From a checkpoint of a small transformer trained on Wikipedia.
Size: 20 layers, 10 heads of 64, MLP 1728 SwiGLU, vocabulary 8192, 110M parameters.
Architecture: rotary positions, untied embeddings.
Training: a variant of Muon for these matrices, 6370 steps.
MLP neurons of a small language model. Each row is named by its layer, matrix (gate and up: input weights) and neuron, and shows model dimensions 272-399. Each number is 128 + 24 x the weight over its row's rms, rounded and kept within 0 to 255. Numbers have three digits each. A neuron's up and down rows have the sign that makes its largest values positive.
After each neuron's rows, "fires on" lists the tokens most often at its 100 highest values on Wikipedia text that the model never trained on. A number after a token or word is its count.

L4.gate1688:179122137158108118103158128101168165141116112174140124151137153134197116134099122119135128134100127100106121138112111120088058124181110102141128121171128123125114121158146176126118127116156107123116120154102128151152136160173131132150134119136134144107121099124124082106147162095108132145110131115138181125117127142122123119114145079126162133168123128088108116146095157081142089170146
L4.up1688:149124138150148072117156129096124137148154089176139158142093141128163116136106100153116151095161156145128076122122104122142069118118120112107114163165123147138157153149096146158174106131126108152134137142121154137137154191165139121121116154140112131154104133079133128128155142115116154117113109129105133117130102178092096105080125106153128146106124129095154118117085119148146151148173
fires on: "s" 40, "ed" 10, "es" 5, "ill" 4, " call" 4

L8.gate517:121133151145134122111131142097134118120077168081158142114134127096121113113098086111132171152170160101134122115120111164149134100101146127086141154124088046115151134089160129146119138113132128105134138098158076166127125119136108127138127109143134097133104120133161119140125127143102099135118142156144138146119173139092144169169147133124128137106153126149137117131055145109145153139181
L8.up517:134116131149145126150132145183066144090130093136133111153116124183130107174116161114180069130127136171092135112106115143184101136134160143140196130137149151137106131092139093101097124141103122127080143111104151112128156100157142079108166138136151128053112147065184154121153163131129118078135134090134152157150147143161127154097120142156060137090132101123099135146130118128123129143100
fires on: " and" 28, "s" 23, "-" 9, " then" 8, " |" 4

L8.gate1035:152146132103110112107135138108158120149118132155160155169141090114090113081155108157149107084122077064109133134129136123143159142158118129132150126159144111116157148078115160100164120141146124159117127098142150072143132123103159127119118120123125134141116131081110103090141127152128123117167170132148117150112157144119086095131129109111155196153181171163146118143125140111118134134138
L8.up1035:110067128062122140117155128144091125130128091128137137114171127133126116145124125132109121127155134092097154088108119120134099147117121147179159133118115124125150106118090163110166135133112136140138079187168116119111136112135103132096114119130167160123119088146132118112136151145136094150165128101154118151103130106117117103126139099144104147162156136113110141142113122148101156155134
fires on: "\n" 30, "-" 14, ":" 12, " as" 9, "a" 4

L4.gate30:101109132121141140150146124104129145104086157122176148163155154096164157096125156067121105148104124142139107150099140134172191158126128117131172167108097103098131068083155121153127102161122130125087152141148121120118136133112197137129128116059146139174144130112141123123117119105152144104090161170110122108141133146175121156096087133125135090104146088129108149107150137104158104141098
L4.up30:114116103119101108135118138139114168143111169121169158182176101169105158089152141108110150101093135174133105125135139129148150160105165190137165147157135118125125160149122170148150141126080129119140111088144141160084113133103165141070133123165102118148116118162157137101122144125114088104150117127135170105151078152161140149116106160106082135137118129104122130140156127137110080124138
fires on: "ut" 14, "vent" 13, "ne" 13, "efficient" 5, "DE" 4, "out" 4

L8.gate916:111123095132155155138115082148070143125150155135126128103113163143149133134168062136165139123123099168140143075115098130133105182129123155085135126153157101141132126129118124138119171075117145117157091138139099147098111135116162094170129099104132137136108145150142145094101126139105107122108094147093160113126150100133138121114119143156173114095136138099154138126131111129160123111124
L8.up916:130131084053149103058149067133104125078122143120129122128094122120104111093123135148143114081161130110106109143086110137151182120115131130118170160159133144087105139145103124126147146153103146099107096132104155102139123147143107111099154141140084167123101145094124128154147125163129129133156134101136142085074144152139118128137158091139138110122128125127128124103127096128119179112118
fires on: "am" 17, "al" 9, " Am" 9, " of" 9, "e" 6, " June" 5

L2.gate250:149138147139134116130100135107126113145138095130148149084126155164131131129164139136145128079127132119110124155136142067135131138114123158162094157165130166115083143113108122090129142123142100133109142107157144107083078118094126149085132122117150140139136161097133146140134137146120176134123121151119149116104155124081112119105165101140114104159149163142137126130129137128111134181119
L2.up250:098136136131115123140147134124121087064146130148107111132110080135168156129167106155123117070092123114125148142122136165149120134149170156167125127121135154126130118115064125158129133133146093130135161111130110132154114162119176123113117162088090084104122106115127101132127154101113183108071132100102095125120110090089116124095127119134127144132118156112123115168129089112159094138124
fires on: " Ba" 25, "ba" 19, " Bas" 10, "un" 10, "ar" 8, " Ban" 5

L4.gate1604:128135117138110140113136134121154129149148161115130163118142102140113092114110128111133135131157131093123126124124111098101129129122110130099103143104094133080085125103137135135161089139118146089113108110143105113154129114103109147127110126117107158120148118113138120127117083144137132121110124117141079101079173159112112180138122151143128123168129136122116115097137131092096110131132
L4.up1604:130136141103095125091116157112125140130141169137142194094108123128170127140098112076099184112127142136152143115139121135075173138143144131108112116091125136111088129132115132115173089109084120131141090137144129110170132128111105126129122116134153129135142157144168174120115103128146123123103097164126112141096105117118130167130150113161110119158166143137108115136135146126091161110091
fires on: "on" 17, "n" 10, "or" 10, "ar" 6, "b" 5, "'" 5

L4.gate1531:113164092135091090095115156098105091108131139133109098146118134116168163131164154128103143129102114161117153115138173113138142099129101134157123098123098146144120120120111114151102144106155123142169148123095149136124095091150165102127104125098150141116183097116148115074157116124153108093119136158144131156131127110092146154105153199157123127130105139140145089127149127144151133134121
L4.up1531:130159129142150162059096134127133075156135099158140149127127080102149120106160160108123116175118170173162122128089140109100135176098132085136140167073126106127126137102118146109099118171126152114108133114108136148135094127126141087115139096145132150072127167085143094123141117161126138111110133137075124098132118128112146158124142156164161137083129154102183136142143120163141142113116
fires on: "ing" 25, " to" 7, "V" 7, "es" 5, "ter" 5, "ed" 5

L8.gate778:119121164119164144160124110178114123126181168094102089168132113142145114146162154099078093131118146140128091140091142108161113122134131153132128121101146190165149109158111127115177135128082147141130127159065165158137123144102112155138140134164127090143134109147138110099159138092097109075137129112127145130173096107126150170128121117134107124133121084132116118173160153149131136121115
L8.up778:145079100106132127155128118119122110134143141130161131142110142129095138087163152088142132165116103109133140103157126116127124083152129086125121112145137132120144122161134128124148111126147119115178137156126099138071109149166122137116146110163107149161126129145108144145173141131106111127152177130141132128138146107133150075097121109130141166147102143131117125124093132127148115114129
fires on: "," 37, ":" 33, "-" 7, "3" 4

L4.gate1584:126116158085130091129112142089140083155126146142147117159162143109110186139148119120127120115136117130100089120137138092115133110131129111107149122089131130067114117146159091108111106162100115156123157163110097130141096103148136126112138142160136151112122102155102118138109124137101188126106137146123075136133171137154106113150165127119136115160082176095115134168140109141117138109127
L4.up1584:157100127103131145100144164150127110096141113135141098162152109149165140138179134160121129150143170110132129096149100108147122097124142139152142143118127163134126150076123144102117176118125133148153140115114090134154159093155109139167103125145121162105095117148078170098153127140107138128204129161104074100120186163149189101147115146079157110125114151152139130115153132160161193136143
fires on: "ator" 23, "er" 10, "ors" 8, "o" 5, "pe" 5, " office" 5

L2.gate299:145108093178135180155123129090134121114083138121110139136070129154126111140141164151173136146129132111158184129108100151117146134168162080125176139164105126106115115108130156093102131135095108120129085115139159095123120114113134184129111109136153145144155108130114105166124124138115126125124128115153131115163118131112118177132103155105129094092125096111130124166091104116152124100148
L2.up299:133119136130162191164131088108158065134119122109145116130107160155108143133150125162167154154148176126160156128130151093101141133155095105102096178152115104133137133153078151122146109150124095097123093166117151102107122112103095104131116092107136191103140094096122111137110134117130141109157132109123119115127117139151152143149102140092123119133143117088105118185115097116142138107127
fires on: " St" 48, " Sch" 15, "St" 10, " Sp" 9, " Sc" 5, " Saint" 5

L8.gate846:115119163131109114118117087147158109130130163060117086108144141181126126148111163128126125149126119112115101136128102141118153109141133140111094131115075142109140118187084125094127105161119114146111089085085137116111114070099158142118131156126127100152101114135148103171179144075089140117113078102104083142136118121116108140120107139123155106118099142142121166130145142145127080160118
L8.up846:167156123116129127166092071124084179119170130152174114164118157158132171115099103148164147136157126080144099131114145144131058158137131159125099105156109169168146145140119142110116150132141088136140157132122097159131153161107098098123152153129147106125069110152135140136124155101105092119127152105151122138133105125067124127137098126150124114138108108105140121153096099157129145093121
fires on: "," 37, ":" 21

L4.gate1509:148120096132117122133155160150164099150196127139073111127139109160146161128119131142132137137134121122147113149110136137086147125124142139088120142132142139125106149146102150054084154145162134113128103135150139114105133129112132166118112125148091141146170130148129135120141087109137145100132138099128136076116070119091135122133078125186128130130076142116096134136086111160120093121139
L4.up1509:123084154091137161155125111141124130134107182152154089155097137129114145109170139117161187085075137101139138116106084159145159128093111133103131166132126134114155132140124146146089115106117160113103111151095109059159133092146174150157147193125137135148124135130139126136147123079133160091097151137089110105099116175152196116108094086124135114121126137108141090081152148075137112177153
fires on: "h" 21, "ri" 13, "ze" 5, "ol" 5, "i" 4, "el" 4

L2.gate719:086124155156127205128097129097116102130161113113147146138086128150129132130101081138127141135137118119166153119140115119105142092146109126132134166164118095110118151179141143110090147129112142119119134104173144097157141115135122137111124114104149147131153145120115153128118134106168146084184130118182104102140132106110134131135120144108187106108097127117127167155099160115171141128110
L2.up719:077131143127150166149135152137118119111143120126121134177088144111101153152102138172151121142125110101148165103136128102115132141163113123165129156154120121082128177146144128092112131139100135164122127120158123125159174116132141126070121101119156166125150141089124157131114121092139168123185125085172121101151116088123122140121104140117149090105101099108137148134136146116168159114092
fires on: " ski" 22, " Sp" 9, " Shu" 7, " Scott" 6, " Sc" 5, " Slo" 5

L4.gate1096:131145137116169111141147162139141150152163117118121097149106121104128086096092095115118106148102144123099116136129117118114092143102103121160128131085115126129099124120129133135127122121141115130128096138121104179135137188139139119144159149113107101098147114146159091153153108118143143187103133125155115174157155128128120121141102138109114154150078115122127140073117115150134130157165
L4.up1096:129131133130132125105141125125095118137120134129117146147114138130120123140107122159112125149122086140161085102102142128113123130086142140132126113134167127078117122111116142161180118130139144067116125154123125138153186116149089172132134099111127128111144125107128084162133136112131090178130132156122157164155120103128173130102090072143127129157092137111142101136132143110123126171172
fires on: "N" 28, "Ma" 13, "R" 6, "zo" 5, "op" 4

L4.gate1202:123164154171098149156131117097147071128194141108103114071101123105146094178177139173112146178130134118180146130186076119156111153126130140135119136134124126139105136106075151133117132130144136093146172127098129149193122128115121105113114113123178139120136159120133160146141145118086115169128148148142176113113140140103115159132147123141097102107161147109152111138108160126086129091119
L4.up1202:167131123131141134143190133144115139114101137110121109092079154137111116208163118140179124138141102109167166114121074139148125103150109149121160124180122100137131145109112109126096122134115139123127082118154156176141128120100108085111111127125180100160105119139156128111134107130147132117148119132099151148134134180099112175160107103127114142134115101115133154085123116100111128132118
fires on: " United" 62, "(" 8, "gen" 4, " Republican" 4

L2.gate865:095145154130107168163155117152123154123135104142134147107129120086109066143119162104148111124100089159123112131146106121103148113122136126159139106087091156181161161143129114150129134075153142140118130096101132090081108132094099167159136132078118116154105117073117119138164135138099131110158110115115170105137112124096157146082118129174194098078168110097126127115099130159105084159119
L2.up865:116119133129098102177121126148111134127163126179122115132122103114109125095158103126154122116095120180121116100134134117137198120128120102120141108123115100144168141135154136167135143115125145151135140088135132111130083155119082182148122103112116136137149146093163104124094145138119092147154100113099136126139156124116170139055128122162155123142154103112115106112119138123099109167155
fires on: "Th" 14, " Released" 13, " text" 9, "uc" 9, "Po" 6

L2.gate732:115124131127121072113143120133130108091111152146106139130159134110110131117133145127094152145138133144138099149154115148160139122126167073112157162144081098139134130147186151122089114107151123097131108137122136132086124131155152128135114128165082124147106109121129078129153151118146117121109109148151135130153142061133104165102136124128138125121145135149103100164130135151113147115170
L2.up732:128134156141086130134133107124131110115137149155116126118162156144084128142133186129115156131141131138167131136110118147133125092169115124115154159137113100129119107150140154115090096098143112126139158155120085133135135140164168083117114110117119122192116143116122078124132159126136120122110151111116167176133170083145093142113130130129084141119128097139083112144127135132106172111093
fires on: "hu" 30, " Hu" 17, "ü" 10, "ø" 7

L8.gate1445:130120083142110119133129119125143135121153084085128132138116131123114129105132102167101089202200137123154130112124155115127162118105133093105135178106159135120122137112104152173129125115092126150125137116139150142129154110094142162130105111117127101157109094115126144090126163109090149146141141110144104126114104143122144110107161148183115128142099121132156179134135133114099135078093
L8.up1445:146124110102120123087133123091116125143118145145114163144164166169114095156138125124118149097138112138147139121142129134146131155120095147092099110112144131149122153129089117119151094132118134132100112138100119069141142108116102156098130121141141134146150150095135154137095136103128123133101137152136134149131117125126109147133189182103135125150146117158105134115130105147187192077135
fires on: "'" 60, "va" 10, "’" 4

L8.gate931:193133148122152112132147119151151150126123144124098136138144120128103117102127143127125130112143118116102130088133143145149143105141130123118099143120151114086142114091133100134121162137115105127103129106118099105132065094122078142141180127167135128127115142131169142085130126100142090137091103136109126104129132127142126139110141091143143082121111094134084111131095135113132142124147
L8.up931:180175139159117134131150121138100172129122112135105154134133100145108126175149137097190132065178104131112179141099145173164108177111126125123119136185090131093134118145126087123132137192146116149131125109131139134152131123170105109139120157159154096129150150071137139072121133131191103164126149107149090138106124110087128143111154107170111147109116128149127132108121170101123117136116
fires on: " |" 80, "|" 5

L8.gate407:136095106145111106109121120132079103142102087129102128110118129152124139121176146125113112144120121136116121144144066108141098117158114145112182145075144156133138111145126084108094143167154110133117120128173161146097121119096133135152136113132087193123135083140078126143155154123121174146100146116097131103114144155104140133181136096125105103118085103157135081099153109091132107139138
L8.up407:118137133111123135154114110138126118128152123093110107116093116151131133136156105125108138131138122149117143097130093122167139129137107126103154139117160164130129175109150158097143121116101124151124135134134167152124183150140129158136165158166090122152147106135147125123147113110125186147133181114109148136177141101101125125126112090091074101111117129096173118116181102123138103114124
fires on: "e" 24, "ic" 13, "al" 7, "y" 6, "D" 4

L8.gate684:080158103141095161143121146163126121109135103148129166099102176195154098130140104177148111144118118133117110113133130130115087135141133129160130098107099103115139114100146092119137078137129123129146126138126168091153126125111099113088168142144167133096183152150126128172093097106163157136110108139121133113078071119200141108122134177102102114141143104147147161120121168090135114133113
L8.up684:168110150099102087165138137147121186168154157133138132126154096146125147164175115145116082109126160118077103155116153125129124136131117152100096112131179107153141168108157112104118113119149115131132100139150116116166143143137149045116118155141131161159104077108114120127087114145095109158121148170108127143149142098152131128132135140095146149128154146075134065151111095157125107110145
fires on: "e" 13, "am" 12, "h" 10, " Am" 7, "a" 6, "ri" 6

L4.gate1589:180176098111115068118138111141172129145083122150075161114122094125141122127099087102154080144139122164122125129109133120130113108162105121127120064118128124142127150094125126198133119110134137155121149122109107144123154131100146099130139111125137100133139197144140128120128162135127157154141142115120112106114135099139153124111119086122138102112137151152190113126123133127146154111125
L4.up1589:109125063079109103088137106098102147101161162131114169100110129144095150142122111101149118120169135158105123178158128139153112098163119131084106103112156146111141184148095148114077100127103107136099152108138154174125120143097132135110187175153110125094133116089075139084121164141093157126131137149088129119111130113122153107167138149106138095154122126165146139103107159121162138109129
fires on: " of" 15, " several" 15, " various" 13, " many" 10, "al" 6, " major" 6

L4.gate185:096145114088128088100154152132128134137139145108107116119123152140160141136075124183156136151146173112163135107112114111109163127094129148143190138100160128117107106096106125123162145161103103149111164153171137109127112143098125092130166123104145133092145102107159117084128080156155102134097108155172151145100091149129124153089153121139164141109126131145105145125068167095131086120128
L4.up185:113134110114125116156095093093133157152129108167116078112167130126137105108118122147131116123134138132093118134114183137114133125075199098118156103095152104142108156152144155185152120159073129129151128143109127101134127120120157133109098108109112076137162121157140113132099107112117130086112106136161110105119114112114164138096130181093128153104126161155073134096120148100161125098178
fires on: "gu" 18, " Ya" 14, "z" 10, "va" 9, "az" 8

L2.gate1509:127146140139131145120097146174100129090145158136112135115134095133144113117133125136107124108133105133114117126097137154137112126118122129141125116137152130159143113168104168094137094107155147149111119183150148123138115175108106119124129160127145099140106117115153106124115094092123142133139138117083137131125127096087136132144126122118183127150100130172104159108122076130134177153132
L2.up1509:111135131110129129092088136165090121088153128132142159120131102121131097148092156145122146086130125117093142120125134163156124133091118109171091114124135155156107099147141144128139079108140161138072075195171138120130122184109128095140165180137140082161121133085159136122118113078162147119110132124079130107149136081109116128135101125137184109144118122174102105096117108121126121168136
fires on: "Ro" 14, "ig" 11, "Ch" 8, " bar" 7, " Cam" 6, " Chi" 6

L2.gate59:147125104132101109119134153101133161106124167119088147161132149117159138141141140144113091124152143102064120149115105107148130179176115133112144167181088146146112147156142113134125129125111142116128129157101130108145091137156078100148103150111140130133142123131165108158125125128162137125090134124098116141163112126123119121105124088142158124137109143104116099126107098123098160113162
L2.up59:154122102140094148115115134119105136103148152059105110126106114097192125143102134139128152121129127104102136097116161089132174137158100135109128123127133110070127128170129112103100114147120140149166135169116096104169103093141087144143122163106131135147147145147102137167129120134138151115125135130118131121106137126100118117102157130166131114152093154121120129152148121181132109156107
fires on: " Mo" 25, " place" 7, " Opera" 6, "amma" 5, " location" 5, "ello" 5

L8.gate849:168128129111125107092089171174138119107097131097125100157129158120148111111114164170147114132149129109104148147140155125145093128168107104119114160137183117121108113109105125119140158134157130124137132163140119081115128136118150092129098093127165131131108099153141139110136122173113124059135135144140134146097143136136135135143102118158112097147161129129094153144117108109144167114128
L8.up849:131122142158100115115152112129084117106128113164115149098111120124153116103097074120083126125121141110122133128104095100100162098145105143130101130171119122131129119103087127115137127139111143125103121160124122140108107155113130144132109104138126116138067149166115115137127125109155090150132110086123121155141154081152128104111143114135143134129149143165164110104074134119136167155153
fires on: " of" 45, " as" 8

L2.gate1499:108079106151147106109130077161134127138157178153151092094147107164118096139123134152100114130106124132107098138129139127153129109118100118128093105085134112106111093125098117170131120113150104146085130127084098144068157141125115143137159177168134121102131104093114136160094113147128154174114137158134140115129144146126097137144157177132112155169100122165126147185128132127148141121146
L2.up1499:114122112144117131118183122107105113139170162147156109086130138163122082117139167147135135098124110064132150121119142146126154147129094130095124123105097139091130118141131105117125127127166134173116151140088103148131139159161177107141134148170116164090141111098105082160082134155123190190137136132153102119152137128112129132137146156130103171166097118139122155169126163119165166102113
fires on: "\"" 17, " Label" 12, " bass" 11, ".\"" 10, "\"," 7, " Platinum" 7

L4.gate453:105114137170094072100129101118108149092150128160133146130130104113098121118141114136150129130172184116131159129131088134118123130128118162133124125118117155122075113094144136125096088158076158151100122121141123115114104138157114107108108128125122119162094157122124118105119128083148080101102166066116133116120107131124144145155163108138177142130136141105137123164135155074122138109155
L4.up453:125137146174089094131100132163135136157095128132114142157121098125128153125132125130131113111136160105125104131129103167099177138133128117165132133143099106154143099125111114097100137156134133145138140122158154141101144085113139113149128206115124133103107164156116116118094150135086124156144079112144148116101142113173115109140132120118132132131127123096102130125159122139128186128127
fires on: "\n" 72, "count" 5

L2.gate959:107136126141142125115128183080140166154161137143132120131119141140099171125125119129148149156083093136153179148172141181151147144164121135111143110133134114128095138097119127140088142162111134158163118190078125100129078125093114115145130139123103115135135122173099142115162090117121145113134129150130138120066113152099171159154160103087151133153135117116129093106154091147143095119093
L2.up959:100148100145158127105099133138121101109169116115137122140110157128140134156154135129146156094153082128146147131101144163143113076145137142137146174133125116071118165159098140134125176169140161100093176105143092143120136117093158092156143108090137156086142137152109134115118111130091111112134155128146168156124108150086196136123105115146070139154132137089171130097140108179113130112117
fires on: "s" 40, "li" 6, " Democratic" 6, " Green" 5

L2.gate294:131121150163127134137130142112138102119086127173164142140160128145111131164112099129094149125122143118117132147138111176146131084138135117094157123063138151113165137155105102118115139145167150134138160123140134150124128120117099139141158107132189156173143118147134178103174147090134116120104131133140147119160128116162131081121095125117113139144113167126129121082159071137138152148132
L2.up294:129105090142101152127148165116131122127118132114167099132099110091104123134143062123126131135141109158100149137133072180102163129124122106142151123160133142135175126109100131174125109130127115146126124125154183105141101144121111106102119086097194144137117107156126164167141142108105095145132088109173130147102115152140120138108131117134101136116112145103076126129153136153123102123152
fires on: "ik" 24, "ig" 17, "em" 12, "berg" 12, " Berg" 7, "en" 5

L4.gate1636:090139151101155122119111098159133138136124114145121131142124126124128103085106109103119141121153096165115115145075163100141126124135183126123187122114112164177100129119143128153115082137121140117150166116129116136126129120105138151126077121095111126180108131149148132135102130150116140198143115153107127147150104083088129118128132121098159127133104095140123144105146168108103131152127
L4.up1636:122127162108113084118121098169139140149123130101145117130142141141130089145120090124122151150161112123123157140143156150123099117133129109076141154078097122142172134148137123125120165113132107175118106121128124153141131124135137185122109161127118151171152147113114128113119101121105126122095153099079117160146138079159164140120095154153094131040109115154150170136129107078130132112104
fires on: "e" 22, "a" 17, " life" 11, "s" 9, "u" 4, "i" 4

L2.gate1040:100115105173160112109117109165150139137154119099174130152139102120108103109115100130147097153191114151149182157112100129123138133106095133090114092141099129163074128172120138131136149072144132166104157202107132163119139108124123136160167118137121134107097078095110112160129168159101159134101146155110101114097126132130133134163136139101152119122118143142127084102123166128104129141122
L2.up1040:106094101131127120102124114147136167118131127151132160159129151118096153097106123195116132115153124139159116133151115085147146140104097108083147097122132128099129104119138139174170148129218140103136084128119107148108124129141142109144145132171085124116055141099131128126142127134146144149103104146110122136142142162135155151142112148077111112141192159129111121131104135160162153136129
fires on: ".\"" 13, "\"" 11, "ci" 10, "\"." 8, "ir" 8, "”" 7

L2.gate797:126103103160112124130119102126120175125111145125139119119134137131100128118084116164174117118147109141103120126139116106092146139121092111120115130125124110115082112114116114156124092166150193155133103158141075144127120137103128124099147138154119149103114077158118152151082103155162193124103127130134144166099107075123132105127145079133157112104102123086130170123109120130119112164125
L2.up797:135126104164134149139153123131173139115138127109145118116196103137155123158118126119148124135130144113128075117141151132154117135113086135181127095127132131072090111130134146122120069142124147170179102138149081118124134138125161163136146131118135118161147106125135137117092117141140192161153132119123111141126122124174154122128122107159101143114137085119128127171127128130166136142132
fires on: "au" 18, " Grand" 8, " Du" 8, " custom" 7, " grand" 5, " wedding" 4

L2.gate1222:121098091115123102134152138155142092104172116107163129132120142141090185139094108151073151162164147117132116135129161126135130115143139103084096143151123112097123125097132142156110165112108121157156134150182116150110118136190141135134125102118082156138153126110123107094139137141102088089130111115098116100120141141135106159153130167140161160157109133143111171117117103171115118097134
L2.up1222:121170154136140149111106125137146141164140145137112107156134163105118149077098144156159120086118123155123076122125127139129119134128142093172151114109093148119132155120113116098177145118127124105115091154120118141121125119124138137136104138105140126127107116130133123159114076167116057157145126123120137181117111171178125118076143118082101090141127135145131123086153150155096074132165
fires on: "lu" 12, "lit" 11, " office" 11, " Succeed" 8, "ol" 7, " room" 6

L4.gate1200:109123106106125131144095126113125149097137110140129114135176158114140094136148147137122125118181137136113150175183081107123082138103105130152154163106144152115162134115074177183155173151166129141122145129133122142111130159107111127130127071149088117119094122131157101113111140119108134106155142117165147099138112146126155122106118130079143175149141155127135130143136139107125112129104
L4.up1200:128127101150135093104110136100118176120154093133146162147178120128120123124073130169113160126158150147071125178123084109110063150126089142117147120116135120131122143124063118128129095133081167144168101144128121129155130160124114098129120123173097144174071138113115125134156140139137136139152117095146121151132072113117151151093090113122113081133112104135142150133084117129094146113161
fires on: "s" 36, "d" 20, "ed" 10, "es" 9, " decided" 4

L8.gate1185:142138165138158128140098112135129119177160134120137095112155166123095138118154121137122182123127101149089152092130124113149124178143103109128138143096123123077112117129136149089162124143134104131163134159117126132127117131152151119139147136137088150111105133103096134108158079127175099158116133110136096154122138137094131164122158128142154153120166122181129131159149125084122115150130
L8.up1185:121144084146131123122089135132080145137117108166123089145146090113117106074136134126186116112148151096108145119144152144139141105159130127142124135135149170139105171122102135153119114141116129149141147141112142158116142099120097109164135119117120187127142119135135149148081094141134113116138147114089126097168153098149085118137117098115142140098129108111095147188107137121136133142078
fires on: "s" 44, " career" 8, " well" 5, "es" 5

L4.gate970:123108130104152130115128146135159141143124172110170072152178111109120175155129108165156144106150115107110137081116153083152154131119157134108143133112162130125161104130135101155147130104126136092116138183113156136063124100123111113109094143117143124155112143147137161102132124082127135127137135132102059159117110141113166104131131174116113101137090113106140156114140082114182104104136
L4.up970:076074131107130115103131140128129105132154130124156143123122144089119106147132126137162142133131126129133143169097108095147106126163133131127147140154129142133166070122121090095134133123078130089126092147112139152167146112111102165129128110159131067118185120161130179117077123112154121094135149081128109183134130133134157108118135149167110144124086106097138111130116129123150112106103
fires on: " Lin" 14, "or" 11, "o" 11, "al" 8, "a" 6

L2.gate395:137154146142108124123083162161117092082164138117126128099131119111141078127129104118122092125099128129129108129128172104130101147163166153150086124136148142096119145073153128127133151145145101149116106127159104084093120123094152143143141098097109102089158121128137107164100131107115144113120154150120104118120148110109104068141140138124117134126148124138141126110145087098137127149139
L2.up395:140138138096137160099069125125107075087124115117134110122146131091146127118140092135125139131121147149090117143119165085172076115158149144146092122141165155137068128117133134106130138134138107147130141114120160076103125111127161165104189103137121119120154107128143116145117168080116125106126167122104125120122139138119127105087134138109137094141122118131120149125112105111155131156141
fires on: " Ba" 25, " Bur" 24, "ba" 20, " Bas" 10, " Baker" 6

L4.gate1146:128118125106099124125128142140127136135092114134129105105068196143146131166178137120127176124088129134147147142113080131109106121138102116085126111143153116118141132108111143126138125098167109074142138128094113135125153143102135133112196156146141166138187117132168162177121164170170146132151128111126079118105135133147102125124132153131093113116143089116141095072126088113138162130085
L4.up1146:080132140105137129131142102114071114133150127128138163116120160158135117159139114184105120156114110110136113125079125118112108124145138100132112182098127144129130154104087112079151114131120131115122135099100134151142131117111096086129169112142100165142124142071094153149126137111127116110108080106159145093132144159171117102135103126121136112103132116120135151139160103137162118140091
fires on: " San" 31, "2" 22, " Sun" 7, "sa" 7, "an" 5

L2.gate1612:090097159152151155168106126118128105102106151082175181118118158132169075138150172113085092124139117148145105135170153116126104133114118125107127142166102115148129137147130127126147175135170145168143121107164125102109130108099159100096129100098119169145124160149126159110124123134121140113093103114167120161137100091118157124080152163099132094128159100114109110101107148132101115113134
L2.up1612:088115132123116168161110112125150115118138109144168164132094173162123079126121145145119165123091137119129097120173103084136130123103107135174130141141094160129153157094164135180129115146127149123149130130167172121120139109087154116120126091109111170158170121160170129086139150129145104125153111108126117094113121120151125137115090131114169101107131108165109125136149163134162116119110
fires on: "en" 30, " ski" 22, " results" 6, " Rod" 6, " rest" 4, "e" 4

L4.gate583:131201140170075087106098167126131129129086113123139201178091092136109072119133130155155100146161141122124154110164137165134103156118121128108146128136144125128118130142145113109088078144152102131109161166151154107122095087131129181129139110153151133107146118147149092109135145156151151081096156122110148116106146128115085134124130103107152078126142128134101129118095140152103156133141
L4.up583:115133142160110124108123136144117161130108147147143146191111140111102114159136106149151123114143150103145069132155128131116154153099104124133176108173142124123129084133141098106090087147157120118147154142168146142124124093108090143154125123129139154108145120124095091122147122171122128100156171104115198122095142137127084107143139158117116109117154129103113109136083151151137171139140
fires on: "\n" 100

L4.gate760:118129105155080103120103101151138162123139084153132167131113147123116105094190126117171138173165132122139081148156167075143095170134114145160137143141111201136120124127136128160132117162109149089091149156164143144119128190098108075141094151125115122129098139145127147156139088140110137162151140139111108129147142091101138098096141117104121133134106122154086116119142113119164134132110
L4.up760:138091127119129112144105141131111127114126138154115170135101128121136152087115116122077119163127146125151087109158154160174174173071136127130176113108069154132115158111164102151106138168121129104106161128171162092088138134120124108136139115126146133134110126135146131119141069137106171150143112131104120121120108080145143100097115103095116129098104123108141154125130131137158103135111
fires on: "ine" 21, "y" 11, "i" 8, "er" 7, "am" 5, "e" 4

L2.gate1327:153066087158094140112131101119128154182116144122110143133106162163125089112085064121103125114148120096130114120126109134113116167104093170163126076161125084106131134147167147139115134166114149104139106119122154115172150135131127097103099113133114095143130173139136098101094112145167141101150148119132143167119138115122114150126113124132189138126079122122115076139122157176108106140103
L2.up1327:108058074145101161123127127116127136160081155117108119105130145140118094122122118109107121130161083079112132138144145105164098141100075160171152087157114089124138169112109149134136112144105149127132109100135104144119145153105148097107106108104122108139103156132126117137073122129152168115120176124109158134101144133116111133137122141087159168134088118115097112136076154183120140155118
fires on: " Grand" 20, " front" 12, "vil" 8, " industrial" 7, " grand" 5, " air" 5

L4.gate111:133130160116110099130120105143107121101124123136113106151122136169088093135112130104110159096108128115160194119144112104155117185118176134097095128156183144100118122133123113054152110141128134136115124145111104161146136131139158106137155093096110124111116121086149108132132142132124137138153144084143135138081142134146116097088113103113143085126103144194158114148142115103110121120093
L4.up111:146152141105142103143153138127104162047129141165137115190135144164107115170132146187090139145097098164165123115134118103167169122138148128128139130070155153145131151089128122079150111158114138161149117157122098103154120128121169130146132077066130147103124141083128150169118122141144142100111145106168152120124116136109106137128134113137146122127100136145131110126123131110120155130159
fires on: "pur" 16, "hu" 11, " Singapore" 10, " Uttar" 6, "sur" 6, "uk" 6